From a checkpoint of a small transformer trained on Wikipedia.
Architecture: RMSNorm before each block, rotary positions, no biases in attention or MLP, tied embeddings, normalized queries and keys.
MLP neurons of a small language model. Each row is named by its layer, matrix (gate and up: input weights; down: output weights) and neuron, and shows model dimensions 64-255. Each number is 500 + 40 x the weight over its row's rms, rounded and kept within 0 to 999. Numbers have three digits each. A neuron's up and down rows have the sign that makes its largest values positive.
After each neuron's rows, "fires on" lists the tokens most often at its 100 highest values on Wikipedia text that the model never trained on; "fires before" lists the tokens most often just after its 100 highest values on Wikipedia text that the model never trained on.

L7.gate173:462461503508476523489496453484506493571492512520491563550520516483556481583476475533453512480488481420515450433525501506538431481508491539468512541507445470509526473472542527546578535530556481483566558457543428423539536493475431476459472451458480550518547520518460440465461433540505489527509579524486522455489551500507501456474515482441454509493491500527429490529528490533511500540482432494549515556505480489547647531503507494565438505554455502483468532451440392507533467539522501416490494470536490530498458488527479494519507450426485553518453574516557558424484524508503459519
L7.up173:534472529503482454481493502499458534432512534586518442574515506497492469493478455464524485470504491514580519407488506555415497463505566469457485566566555454462453488493552536521470528548482573585552499485541517497469535474528407566536402494450510476505513548496510380486534515511520472481516541492487512517515577506426504498471489514483491550470522518495525522542499434497458501485511456508483504510492541530489515545476476568431602524445468430470491490495434472554463501476518519484488446523528504507494486493485491457523485530513522527528503396580487494528492482439498558507
L7.down173:530452593452548490534462482509492545545491515496541490477464453448556523445456521564559564484509410520447499417468548503466524520481533515428504642556547460469533552467534503441547548523496481508569481503491539498551513510567521482529562481450542459480543529514511468483571448493487495487534554476502533511511492512471512511464484433473440486533519535589462544477507484443503543549510520495489485462482545447489490509545589565413531451474507422547537538479512504500440504533599539506456510529468520384473479470502535464421542512507466553509509475518527527495475535504462539596
fires on: " |", " /", ";", ":"
fires before: " "

L12.gate67:486412537477546496552485495494438491550518500462496469564495466522519502551433528513505531554487520539480496512537454485511542509458467471503490538499546492508463562507476464516428527457467453559502554407378490446480501482521495505509432456446506519551532529500487561510446484501520526449475539567483576461437541528528544502513531469537413527487441535360570526514514431485575510491545536498452486473531437538558523506598518484479560533564446394520509503471473574413497514473514548489391494551506497521509475508447532517537468519463497505502493501502468439524466519505507508453
L12.up67:469462566511477490550427505556406528606500435439520457478522467466488534466537589459452502480449476577487481496503536498476506479478455525496466484562588491472498586521476484498555545445519502530496483504435504486474521499568482509485444415509499502550559444484436570510479468470499508491421523511494561440505530596472551547423497470538416492474480507456484482528552431451546531480540511545532499481535446523517514424584458516503515469481508440489484520466454527449491486512510455514442501473423543517513539522406417535514431518500498472478494523421444461441506497500519443473
L12.down67:537460507543527529488470467515483511590529478491470382502514522408500523522513494476475527461422520501522513409473568612439513486405541509447475471503459476468497511474485528551496531448506447474532518499470483504527588497550440491422496507517505455484507529523432450466432468549544573499509473475516614388518476533448552423472513499494470557458534556468525501512529507442542596430518484488471519552528519502465416544546431526533513551502570550510518494438513482503542527463478408591414497554457495452532485462490445509493496515398477532494530531498496484517502477532531464513
fires on: " ", "20", "–", ".", "19", "onom"
fires before: "16", "15", "17", "14"

L8.gate235:558519506539474519514586472503478507460509478508467497558547611502463460520507515548558489481516496460524483476484447469578456506482518518532542548538448504441477478492486555522515482527523480560511395457507513493521476510491570448549489491567518571513477436463511451451461493549523509536520467467420454515568447468531499563485531564489506522362431482490452524485532540559551531547496458483521461479415513500398526496544525454561478478544528524550515459504519505527517472487506566441496516545533519500544475453478475560562529517517506437483576538476532482516524583497475410477
L8.up235:480470497564493499372492506534534476400559535513526476555571538466530443565539609503507558595509528506501534575534536429521496405510520464605553580535514514494438480552543473467533482546489472509452443470485544556474493506516545524475477562505453523471502492513487458478442484438469542525580456473509491494479503447534497497516500520512505529456408492517476499504563494498613499563471421457499547483529521518507522529496493472534540452510555528559519475534463558471470512522512542453593556487523445505476567450544534513544585550528548521461475566515496458501482430481533470493
L8.down235:471498502455510450483477539512467509450473465484472524555539523526497516491488458455468475426495440533488413544482531525492526505483453499500481664500504537515461494542531476565536456443474505496452520454550509458471433561566458465504469446484458483492548444500517486460451491468508493522419476456544497566519475486467574455494452557484528548449458442559526536495501519416496503497491550597474526548524458471541522536524382580536543518454460500486463537447456485482468479448485484594492480526537529519446508507497520540486501648472510487546438481518473481478508467492381518524
fires on: ".\n\n", " |\n\n"
fires before: "==", "===", "In", "The"

L8.gate474:503459520467437400501562472511451506425503543464501453483491429464521491525435445494489516510445463519497434481580412476452559540512487519559554393562620473478533515438495480497502510463528519525507442536506496618428557551462394493560443500549516471451416535490550519509506474559529492534447473444475474524517464584495510470457512482468495426476474515505557556546454525486445503515529488473526394528485451531474479511464474481529443533442449519485495537446420454470514462465452464480524448481459536463583526464517501525523498445520486443483491496525514489541535504494519481520
L8.up474:451497552551573551476517453509462511556463464415501495545490504496502533415478509517506507524512542537482449456443471516510535498542466510472526594460460493483479437533441540507430489437483493498514471495474447547507524461470515502513489563472528617510533484504494464496444445511488500539453468616480500396509533505494515423502545569522488479502499443531492437548443444498586483435562527568557484461473465538528552509453493505524453437518500509544479519516524575452477505481454476460507494511485468472477483545567504521495526555538472552479467519449485509561504456453512499456
L8.down474:512485453445543503539475494537508526547491505548472495554495514496490595522495558472518456446514470440559503510544525512547515489516487506518506449555478516475503483535525467524554463518512562494449507454482494532545521482485528493500475532585500582443522554474443487516523503592469515471503456501503469439524473475547494572526455587461495461416521523485462486550518517448556529483578449486540424498554512449538596473474458446538502509492507468486428457510489456504461464477463472483510546443443567450471492439545507476546583484495462501438527459447584435509470518480538474432
fires on: " ", "-", " is", "1", "2"
fires before: "0", "1", "-", "2", " a", "3"

L11.gate135:526500525533508485543488520534486533559443472449470472539515534455470600440477546532442512555451471499487492497450541487488472458527507516468478437514427528525510532518530472492410564592472495501475496486464531538458495505488524521498518507520533453494474461497433483512490454547558473481441588407401566485509499511428470528565472477477493475521454433518489568557535494491530523495443571535517452465540502481455539532492459510516466471527527406530500478472513492507549533465505547477465523441450569556539562479484518581373574529485489480526521517517472485545520539523460490449
L11.up135:498521491519493462526512553505503521538486522481472511490478543438488560497493481504519474517521548505508492450470537471495463540544531508448480473480469472517462517465516481426392545622557531606503441456511573512434435520467535527499505519547525529520564482516566510483519531515410453450477494451475552598432551509457501496563487531544473413495434511488450462544406476534451535504462503573486477472467482515539520529521566518554464464514504475550477505565508527489460486459510515560499498444483463572482533393451493533405492493485499459498563517489488483492515526439501511469
L11.down135:504499539512505495540481468508476471471511433507527507539533544494437557494516517550505466589489512478537532512532480517440477536526516527464514540471460499593433492601573489468443503548550479444441556517485485550541476551469490486457480451545558582542501422539512448511531497476487481485407519401466537492528509456514491572557492533547435449573489475468491499503546507491482509537512538509449531494529487491504487494498516579434566476479477461486508391459551485480498558561518538484521461443475439511417547450524608587450589512503519482560581554554395485510513546475466433522
fires on: "\n", ".", " inv", ")\n", "20"
fires before: "-", " "

L7.gate573:478492535454504474492547465462513468536456471509438523589458459425562437493478485483442449585540455511492465458463548556491576534509549478486484471573546464530566479494590542516519453475509469482509565506513488603503508479409502558527541510489514499549509534495466399558538504482475558430490502579463512481507474467523498497435514579494525491525547594516487484475495508488513590507435509518500424539448451499441492466524484487502496541554499534591568463532501452555467501573516439474504524499450530540532556472429586556468494480479456466549436530512476549528554500510490512513
L7.up573:456488552535529442550487495529520524459498497529514430556518458460554500455515522498444466500520454483506548498555466518477482477510483415518531531515463590528591505457491521540505479447555526549534536534526497451572461478523509522531489456474531521483397465518429495470419470537464344518527527470427588486475502518576543504484464496562619438542477480451506506449416522469469505444476518507494515531496514478492493518511487528500535469475486463513492476504460480512487515516591476501468525503508459490590543481475527456473548542482492410484506525504505519566464472499525486492
L7.down573:514565494506544450513533516445545571475480465525578523521534508440549511473525541474503541541493434438468462489545535490460441471518522492520528515492541548550483419480456539464485517429487481487473457456502449486430479510486543512527483454556463476536515536483437422462525488526489547506569540467485481535480532485490566557482568458579497453474469458529468506497479487476477546504481497470462521572492544471555524552518471445503497529481604563512560518504447480510526460514541429509448547473528599546574552492566529535475416502490505513394447518516444472518595483504477432564
fires on: "–", " |", " W"
fires before: "1", " ", "4", "3", "2", "6"

L5.gate229:466530517438543490502549489538472476501471468450474466507516498468543562444460542506474488541503531468478542477476526567552568489417462571568529446502526481483558497536498485557526566463454555498484536535464417521534491520508463453463473507508507538531464463505419532512513483428504415643473534481422529445569478511497556494483459408527507526531506524562494496485534525545560501477453475525455477515490497512501524451542499515458423499462482495519484476491496491431449521505489547498500487524471475418509483495498547548415484388466507483511437578493489490438501492444486543520
L5.up229:496526554509485505500512494492565555567505488470464483511510489449516568488480577507508527471505396510527486546482489469573527526485494478553475531587429459547482513591544501514528454454527481480476487493550515497514490421557598466549434424485503473501502562507510493511498601538480503528499490453471464469506513511516421481459502484548458480427478475535482461536482451446521473475591499552463427506552550525506484517534503495509512517470502550496460544473529468502504480490479443523531494529429509502594483463517454488448507496544486481484454414545518451495500469560467536558
L5.down229:461528500517480445543472540543565481532504532557480472483494539490509411556531370522490481561516447462521452478484461499500417513521502435481413566484523501484434567476427525510534549576442500563514473491463539515434534499557511488505506486470538495500530510504552497488504454551474481456480488494579509507484564569516525502515562496530503459496426496512467567512479526432498482503500523460492538495547494519444513570525489491530524536513560567474522531486479489575567478530521464452450547454580512518436507459481449522556494508520480498510542508494451503522473480533542516535
fires on: " |", ";"
fires before: " ", " P"

L11.gate139:407520486514506486495477534480516478563457549450391495528477513514519412458493563508491555438535488523553443598551488484490543555445490474500433496502524478451451582477538471592478451492501460532470461446453510484459504471541451478533425528466443480535455458433495467511506467526461535528537459526546535496477541510581453540422467454506522466527487511492501473592467512504530547548544491493510508474562510519463537485488496542475562493517467491463539487545454502495481480488525471499529472565452483510448495488527520527494440497539480487455536472459528346529491487499542458468
L11.up139:459542514532483446499512554443416494438495530472514532491485483500464544463500570540526545597499548545463435562434431487481506538563480481468472449479613493451452594463514458507525557478520534423556522423492492505494559460510473473432513467529510462503449464490478487482494468500389481505512510485493532529518528564481561528486525479567518466489553458534513414463528523435492486483517484489536546475482478486535440533555493456499557516491499539533468533496489526455510482500528489421505532460454491453462508525507525493513504553468464421478552533553486543475496468542535450466
L11.down139:407507485514534565489505563526529513508443473569478512500499487522534519471484516514457512514473548591525542484518572542499468501458406513459464472563473513446470562538518557512542452511538505511429549469528477488491438457566476495418503505496562468555547478495512478502531513568484574559545493466497500560464506523480448518492442526558512467484495493446499467459523496539522545496545509557586547450502470479471423505525532438489553543566481459486493526568509537453542496430435556496560493476439464552502484466483476416505527602428500399455500565493506476451492506558545477546
fires on: " ", "20", "-", "'\n", "."
fires before: "16", "12", "13", "14", "15", "17"

L12.gate762:421581503480490512495527556560486531562557429488512482509497528510473510516417546491528525507448490489412538471526536456542532489536484459397493462500513485469482478559532530467444554497498491461443424510471504520548462481491497504519470557465483494538386501498500556548534554575550458523483518449529512492527484512443494459501462434471585473510449539533522499514488574473470558512522507503559481510468465565493573480494413463561486477521510475436469544447476481463530475528470582486438484500538486445572483538514477570480535435473420462546465542536500515470470492617517526507
L12.up762:505543484432480495406538584534450520487533478493511507534437509448589485506459470468484513565507428580475484458451486471496538557513493453458518522577508519484442554448573481490489554529531495544505524408504515511510507567515464517457438557526505501488461585460511535418431506566507466501465572453488544467534499448466441486477448475498483441514515547549485512473562515495457518523556450450480427485419496529565499451519499499520495514482487516522475510538438480501474530487497554487498496542508474505600488518531472525477485405535429454535475546554438502456482524597488537576
L12.down762:458579518477546438520415508550485533488516456557477548478494446534525469489434479497438487541453499491517402568520500440429476505494489516435529472515470555522462555510532425494546489542555512462419483559521552522552455540519485492550543518509446546494534508524467522494554493527593539534450484498492484541477521458467450491532525509519490565537487517543468512477498523546536479529557552561441391485427503467534531515485520450566495489520584526588526532551387473510494539494488458474465526490501549505473530494427526568413485502504445574539523532537552543556553453493422530463
fires on: " |", ","
fires before: " "

L11.gate177:536511541437459502499540596474496546491554510658526530471520504514494491542509482502519501510543503600489464514473503515473453506467425495453472456532449488489405444476523418535555486472559495441578501493546497539497556444530574510517492436479553529501533493419442539549542482526479491476523497448436482505480548552555518486494430544537561429547467445457518527495521525515462495473536553444474460516524483445498573506455502488501505478511541494529470538510498514461552515456537483449455483453452547503503528488486512493540484466505546535449494485462502410478475565515606467514
L11.up177:487468542465467542480563573428518524511558530560473487430476500512482382541462592471508546521534511522475468561434467446493416591475421486487487427530513491464501525423488492474473510443510571556537508432563452485498538493576530459468522459498448479517423452409452513518451569502487472514498498504489601514480509553515460470514493503522522469487542457464528485528535463458488546457546543473489486564560481416517501525487478506434481482525499498554549482466507489487530527505442455469509474506492568553548525475441524529552448453468535529442476528506482461529513473545551478483
L11.down177:525555431520516520490601561446503462523539527591460481550470487602497509550502504507588530469532540471468533527490493480410445530467514494481539377551510492533476386550520510453533508446554493540466505394500450524476466446490503500512507532507474470528504526524471591465487532531525488529554558435378547497483515465518493487563441470532452476500451476468472526503502459580497560492475485472462550464523532492499545459561455528493527467535454512467432530565484511451506560510461450423493480468465534472485488453468551486479506511464493502480523522525497461477439457471484465553
fires on: " ", "19", "–", " (", ".", "-"
fires before: "11", "12", "13", "98", "10", "97"

L8.gate147:505484430549474489481478438578502544461473459548568520503522493451462534494511502547520537521501490440504523483446501422504572533516481593516523515498541534504429466510532485483463478543475479559532544501459523502466549468496473510498427508506583450558548457518487452500413467473504618470575571462467525520452485504481479583496583547463484609510468552501520459473494462589510396530510490438494499466428564496499460442484478532433549571475512485507494474453516496504447484458496496524485521542538458570503492534505491502489530504515494463472475532472474526524507548531496506477
L8.up147:531491560480492452542454494479470501498415475447525465493503512462549445441430559541507533519515556570548585502427558485476395505466550494474457448562531531525447563537473500507462508501476421481475485527472515563450504471468493504455470467509496516482516510542471479480448516519486594524474620526486461524497465508459542583499469529507486506471390523477444514556534511556594477488508490501563497453509557454604515514559461471486530579518482507407472539492465502550514485475512469533516516471500482486489438532554538572465520552553523483567521548536459482497476494497441523527
L8.down147:556531507547439479472511465529484500471464554518523525510541462495574487507551580510445512541527537467499495511517481487491557533472461492457466541470570525543497505505610500464504506424395518451568463500527491553454507468579522473531490536475477508511549442534571458546544513504523445480481543510421503530522584478499467502581541530475503507517429565599491530513541506482521462440567520451496398510414417517486548450450549539461575518565552498608500428479523495490466531528502455435517494487515489554495524507532415491509516581506466500501528540475436483512540484501539482438
fires on: ".\n\n"
fires before: "==", "In", "===", "He", "After"

L12.gate719:479478504523537553499479497501569586524465478490543471566527557508489418467546506514459485522457427504491473472491528490461514507538545439530496556492491508511498523482517518482535592444495454568490503485504501543628510526551511459527564548535496470520485446475530518510417491519537530398480597480461539500386542470562522492484563483457533473481479480524522494500529540562537434502503544602437495509540552401511538439476471454463540526475506395504504502446532499507493546466496511540524478470501526494510561485553479464476464458497557508556484528502452437494528537489540485486
L12.up719:506474510550506528496485523487460526517533481581487542446503493447502493526530419430469517494549476549496455559471486499564556398575526520553474587528484539504517508448494511534496503460513514436497514495533519501493517544501545517469513463509493455414580476464479529513494461419480487483449486548478477544506542480490483531494458493473421522481540518576542513461609494581432468418496474529506439453516444500592479494427491541474487513472573451453527544454455497539461517514531476507447518543483533411544561541517495467621546466514503550476497458470515509509450466513418401508
L12.down719:507526508504480459531469546575449503494501477446499494520473461512523506412468436460487538472535469523479507466469492488517428469490550415436459580514451529488541563490570542520559541514481533524523452483497409503389577473459601493566500458484481488485504450518600443528518469471524578441513558512479500440490491437453472510447449431497468494486535507575471475474512502448531528398544442507448536445514532536524472469459512498444516487487520460453476467498539478439488444458531549496511510507454465543489464555479480446535489507501545551467521507518499486452439552490488484554
fires on: " |", ":", "|", " –"
fires before: " ", " January", " February"

L9.gate10:466512521455508539547499503438435445371547488426505542485482476517528495548463486495545477540581508463501474419462470468528538522512458493555552445416438450493479517501516487482524506543515561525469455402533497492526441454512475512533545514489517595502442545419436475529536509483517425468454549445495546503461456585556473464473466503500471480488451534482532554576470519515473544468553545494489438512464475492580464450491476547536544482446505513521479456515533468505547533472478510424473451452535508495451459472458537507421490393517497514503447428487497421461486535478552454472
L9.up10:487513541523435490565546464468575500512552505465473458562556495553519495544471502526497486545504454515462547635492471519503480513537526419461484553448517416477513599521512444531516523440530493436439446478521514527523539471478456452515540498404536516535550470407502525479496450490468525462515497553526473524476497553503528478438504509511455558556455509559523463580470589464576480498540490515558543521522544497527493529569456428513479473542445543553544490552550487538514511447539535518519461456497434488507476511580561488514528445451484454497536547486423494506501570509513508425
L9.down10:506487555458435499516440534446562450498510486467441498597503527483491472513460522521482494515474496454479531610559539436498458500481411490502513419519514541459510535624533499422594463458551522499502509508499518503465492562482513556461511506481505433415494521498535472517520519443414456522520555569581464508452504532498499471542503519446473437513534526423489492493547467515516445519503461471437497508507516511575498401472454493457509544506441467456485523556487532566539508496519448531510517490573488512536534467494505465536488484498540547530472521434512483471484459541530498386
fires on: ")", " is", " ", " was", " (", " |"
fires before: " is", " an", " a", " was", "3"

L8.gate379:536506490480491592462493492531453521493491576511526481504416475440485468556512502552491472548488492495468524469539553507468506495419460544486517471517467542536546478506555526514554491497532527474505531455486521552546530525396477506508586530504535512518557511477505538532475584515483511480511525520536539459527528544513412559539475484471437491443477464521456439461504479488552470542511522444544473432454493563504467439477481486471470525521484519486461529488438545509576528485477578443523516510454546420556502484509535508550515557478468497530542478564471503400451464477494424507
L8.up379:550431441531453452538534472550516490475533541466541538523504581543550493515562452555467512526533486583557566554506448451531450513468483472484439523493546535525440451535532465520484551492511431546527474485482519506505540476476597500511487454494482461528470498543511514450472485485507509477421494500515461524513417532617496557530513455451498482523448460507476526508467545457447490516508503402487501429480519500492454528464492416594484447501466427472556460475450511506533489483509416488516543517601523453483544484453392539431486591590456501501490452516480530512524471543517451497
L8.down379:527518516507493455477523567494526483480517499525616523467517524502512508517545477573534511484496492522511513437473463545481349542556498499532463597533495492585451486485472483486507478510469489490536497405496429567438521530608426487498472550446471513472553477473450437438507473540521468471458506521465537538516544519425483477471475521473486404566470514425513553514501483567567409468496541428455470508510528465499487512461519469523542473507512440476541435515543452455515514505537469547543526460509540517519486599502440500417471678523497446516499511497473460499528507411537471471
fires on: ".\n\n", "ep", "-P", "op", "ac"
fires before: "==", "The", "In", "er"

L10.gate691:498495540562481543510503492518508579537523465510462431588492512558535452536552445469517450531479486571586513472568578499519540530449451470527524508549496512494494545430479526545501479478574563530490477521532554509454466511518514530466502443559468513505564483552461522498473495464528561491431553542460507475471500494470521571410477440511515565437511478564525529525498502461544472510508506401555520524504532506524546476550544523467519555579429486515503487505420447446499489484508428509457503461569543423551503500443474487489522460548534442560477500477474583524511497517494511529
L10.up691:455470527499502476559502533504477526432464455536450530525516544535583488473550452501475565548476554465476481481537463496443489429555440511486488594445457480511521503559481500522481524475491505561472528482541445529560466449516456449575450405450540523474514484463473426473464523448543436510495512551442517513482488518503565514525433509508497523456534542481498520514470522450504476527499474512509533488524492499456442504456540513454555537507516576553566486549465510471516492488541532476469494590547439401536519421556507376517430516494502445467520525471507460431496587478498520506
L10.down691:563542455450549529510463497511424435587479570559513507445471428499511556470442507478460511450522500525469432471479452472552470502562515480527542592527467415454496476540519515502496505586529493489561492459487471546451540473530471527555520543477549551458437526455486449516524460430579500552493468506505467460518434556499563463491522459505506509519517502595476535501504511600403475503501460472494501502477544470511484489442556512472462436443465470543582416496452533509487456474495555434506552495483436499474492500510529509492485502546507504499519470499563522517496541545539406532
fires on: " |", ":", ";"
fires before: " ", " Championship", " —;"

L12.gate290:448439483522517506427579544435516492488480569492527533511498511446478480501420482535525440477433444516403474428511583519538461532565514533545526423440555541486431550519544534482534548459551414554480502446524422519522493501456503484491529564580484500468419556386502504528468496496488547520469466507456501449538490458476504567475455521520598462553534487532503501461541555471511534511499517548523462505504553475485520432571500575475526472528509573477459510563490544535527479511445500503518472522482561464471507522429523522480503396478530457472504465518462544505531438496564459408
L12.up290:489524497487576560555541511441429470543506518507434518548473489477458431477497473492547467470487553466554476579481546484464523560550558520476581451471584518512520536504481497503525541474498562484554488476422530423523582460560515449471517540517469435477507490556442482465577525501460544450495504450453479463477510499500503476474503545435532574533488511545546486514523552548476506444491564496561512549430469466498515438476500478446477496548514494489509490513475497567434481473548414465498477521468595479539454519516471474475478388570484486517549367563508520496485494525544484464
L12.down290:473481558470536555441533565459552404513477532497484538521474592500451462506474542490485493478484491546439488561524543511440485501557537456541550505416514401522445576521526556484500493482550541511525489526527511521589534542466443483512555566493506511512434481558497530488570506501482415474539466515446526496531498441637477557446518527503489503539470504647531515419495449450476474522467517485513434390512483448486527508521476489505504476546496516477496514540516499514486469495489486445478443510481599561445493509439451509443507442546495507534532473506442478522557454476533530520
fires on: " ", "."
fires before: "0", "2", "4", "6", "5"

L3.gate369:469521417476541479562512579511533388534487435487489496484527462467479453410550541543483467555501536536457537453485557496490464425557481532506566524396551521510474528479526514520487562475510496499525498542491487534493510538530514462479428481480430474528481455468455481492481533449450494524468540466505531536554526507475477521518531555512519488542503452578534414489509450515541493479487448532467460458457581500442491424430451510457507501486544507506510519537491502421523428480496484493474468553503476511511530486482486522430495439600443489499525499458440491434443498463563481508
L3.up369:447471561506460496519549518404475514518502461501408493559445488487535496457483408458512511556471513466514474510483474514552514519425535461471534538541590507516546434529475473481434487497468511488454544485529569512526538454472493554459567486541495502504481514464495559441498437444508529495472505561539443463507466441493531515453438498509492533508523503478438445496533542492539496520419566498472434473424529491421529460529449496533520543550502547525452516483459523566500518432457452363479473458538448599412496490503465479534492502509421507520531439525436547515511445594508527484
L3.down369:470465437525516534476513547523612477494584487550462486449520563498466433467468500595482520554467529475470435516495647492445479550539540545479501494458489494471455529465543469492519511482562537549497483489480469528491512524457487518487409536557504579446517489416531531507501452381489539533492526456482417521545468523373571511474524511541485538498528548552505518510498496493539406518543451566530491483522515512589445444494467481505592446490503538541522536527520459445534494498517495472480515502475510443544501520477470538527477453463522486569474492484495559406435524491493515563
fires on: "00", "23", "82"
fires before: "0", "5", "7", "4", "8", "6"

L11.gate219:482474430511559492531437494481453501473466511523477536550478526464486506436485552476449518482498434472521433536544483489511491519538425471414513519573524457487457557489490536508502484437564474544478532507480478493535532535518494499524449508491499504435519493561461503519534469573540544473457520491481488570498473461523540450515527484505543530529504517554554542518491515603465516458485509499477481501437580435531519473500528497518581434510514431447507492492472545574456517514530535528483368521553474529484502513491492554556448487502488490591496446562509544464501517458503511514
L11.up219:502464478457461560511542471559544582540510549556490510486495484545509539532481486570505567501451596469477511433571521495495591404510513493498451490412494503457522492428527505522486531544490499509508444508487370483596534492515437494503447548455444412465509546503514460527469502493522510419498486466524557568497453494480570529518457481517448512474484551558571483478528548476512498499546461507537504544499430507514499490500461521399471554482508537503457527452506471427500434431538482502489474523550537522531442528506450455516524456466562482466503568449456559460450462553476557521
L11.down219:542471497506449438536494511521595487561503507530647483449513439499536513505477517527545463458496480565460490566519523431478437495489489448455476604506485486474608528527490448466523472505485575467498485461474557485471455472496596479483519484574530467562489544444518567500490498495562496462490494508541530524489468501486491434416438455569540448492488488624482616515463480522468453528477463552476536523552436558507477489476545432493476474592540491537473515562484518477507540431480450533493494473522463544478521462486541443524499543462478543537464531520506488491487556531444506555
fires on: " |"
fires before: " ", ",", " —"

L9.gate265:524531493493493555610463449457563517466484557558474441500500458503519494502446488563479541499457439449506505473474513413550470478566463465496501568507506519431525545434526590472515477412541508534559493481471491480535525496464473493527471530546514575463492542531421530430500463498501578496489480478453512459546499453394523535457487490510477535459505472533479513532583544503470516481566489567498539449476542445532547472480522495483449479466577505495485506517531551485525633520525477538507448506498526539608516455459470457487522385572502501508452482473479549501489554501479483485
L9.up265:498499514516538526432524549485488542524487516493512461585487453539509541483562504532519399442498564496452462501479571534524482472485531490472533501493488431489486518537558524519456560541493555518492435437472538522522480455545598487460506509437536544428428587495578541501425432510535478560480559478537444555491579531501498505569462511542440510520510501504532450549509548513526502490554500426493558477530522525563481506447459495400509470499600479536503566465429479560508505515475501456509497494608516493522515517433509488495461510494502501479541405547487501456517537502427539512
L9.down265:483462467482493521446427506484540498604483449533564436438518498458481507480425493529513459507464530497559536520488539487499541481558526456476547486563591533446592480489554487533486491518472480460541546506480522433532494470439462459539488503554482495461463525505474486489533482471525572499489554522456570532520471496503532492496518529474534434543563502641438524472573540443549486496459479420467379455521518479482494529536518562495512411491462480513482530546518553426457467488587490420491440538457448516518448540530526458516483528475480517451565482506532415531469580520543516517
fires on: " |", ";"
fires before: " "

L8.gate226:556449546483480492468507533482485489524462524495540443492563533528507480494506515566533517461494471497490519477560551485490492471520500538470497499535457500518452568479583525508508460553571446458414528510495497483552492424503468521576627580500521533507528508523526512476518493522497494528511521532441473506492485526492470492443447506549524509539546540529516453552535455581461453529521593451470467501468558483549505423571533527504518536421522535483521464592488545513473491483573519493568550526550500390444475524498501569455513517441436504526513572535504550506498541452470434477
L8.up226:473462519554464433537554469542509545398513464470532491480457531518437472470488543564473414550465419526502531481506500445490445513507496506487479570518489529528515531515484514477508451570533405481460506502487543516464550488474456482499538484566465482465510485481443450524509498467505515520503486491500557536430478499497531530522553526541515571433526465501474541475470548530500436526555499457525414435474473482490505488456437471558507528505501571535449541476480521557506523533469563490553482433375504504519503494507567519494524497523415425509472416512481490456545527517495493534
L8.down226:517497497556581449506513402435508439396507503521549528451479492463457526488545510518468401599557584471519486490548475499518443584464515500498500595560530538530529474512578521485436462526481497515472480438469526506535524537419454486548471446485448525508389534504502444491519511459514491506538498500482566474500494507448546508516513547515456440514475502611527521512507570539533413428539438470463565465480520464523527455427499524535499478490443459487483543496454417426462489505486552486500512510495485577506496560417439501488494540503495454545507518551399515427531462483503532528
fires on: ".\n\n", "\n\n"
fires before: "==", "The", "==="

L11.gate477:497520495532455532459534567421537574507490526506494468549508520507514469537510532575535538547612470543439572446505411506556541369432516456428434473491527484424520523476505497465514544449471542515485514430475481466492524473511482474472469552470446485520472471532457514477544454583447495476500447518506549514484552520487447460422494503510511515519491475387470537555475522391470514570504517495589499453539443475519569418534495402484546511557468491458455489483457525478530537546508474411416493525431510549436538454459457444504448501562525542475449470486479489499511500504506477518
L11.up477:437545444502548532499516581437545509473484469524510483480459524537509448522483568514492542461566558532511513513514463474526440491474525580454481417496535518550514546503567522493502476493514532553549525485565474477531483412533522489410501412518494547462580446529512507505545527539495428564522441513453537547438586486516557450508448538535513434493455470542483450535510531531475535491555484490536522533523476463525455461520526497532484443529507444466495583517481515514513460520488501483481490476478542594498494426469523524518505512518528559488448492485467447472471502460455547501
L11.down477:540517490552502484477525508433481489436470455487512539522459445524541453459507550512498455524507475513522516517450465457498559445484483478517517502504579517470456540485482525564452488455478563452431502465491499474530504489441482509484485515517464530419596591444491510510514491524563523468461514499424520520565518493504520477507471460490430487486510551492472534516456450507487543489489520494571466500487498439612462526524520520525528475515493486412531457480469447510499480405533574495521548454480639452550519501456436484554505479531469520510431485488445405498538507469516468463
fires on: " ", "20", "–", " ("
fires before: "13", "14", "16", "12", "18", "11"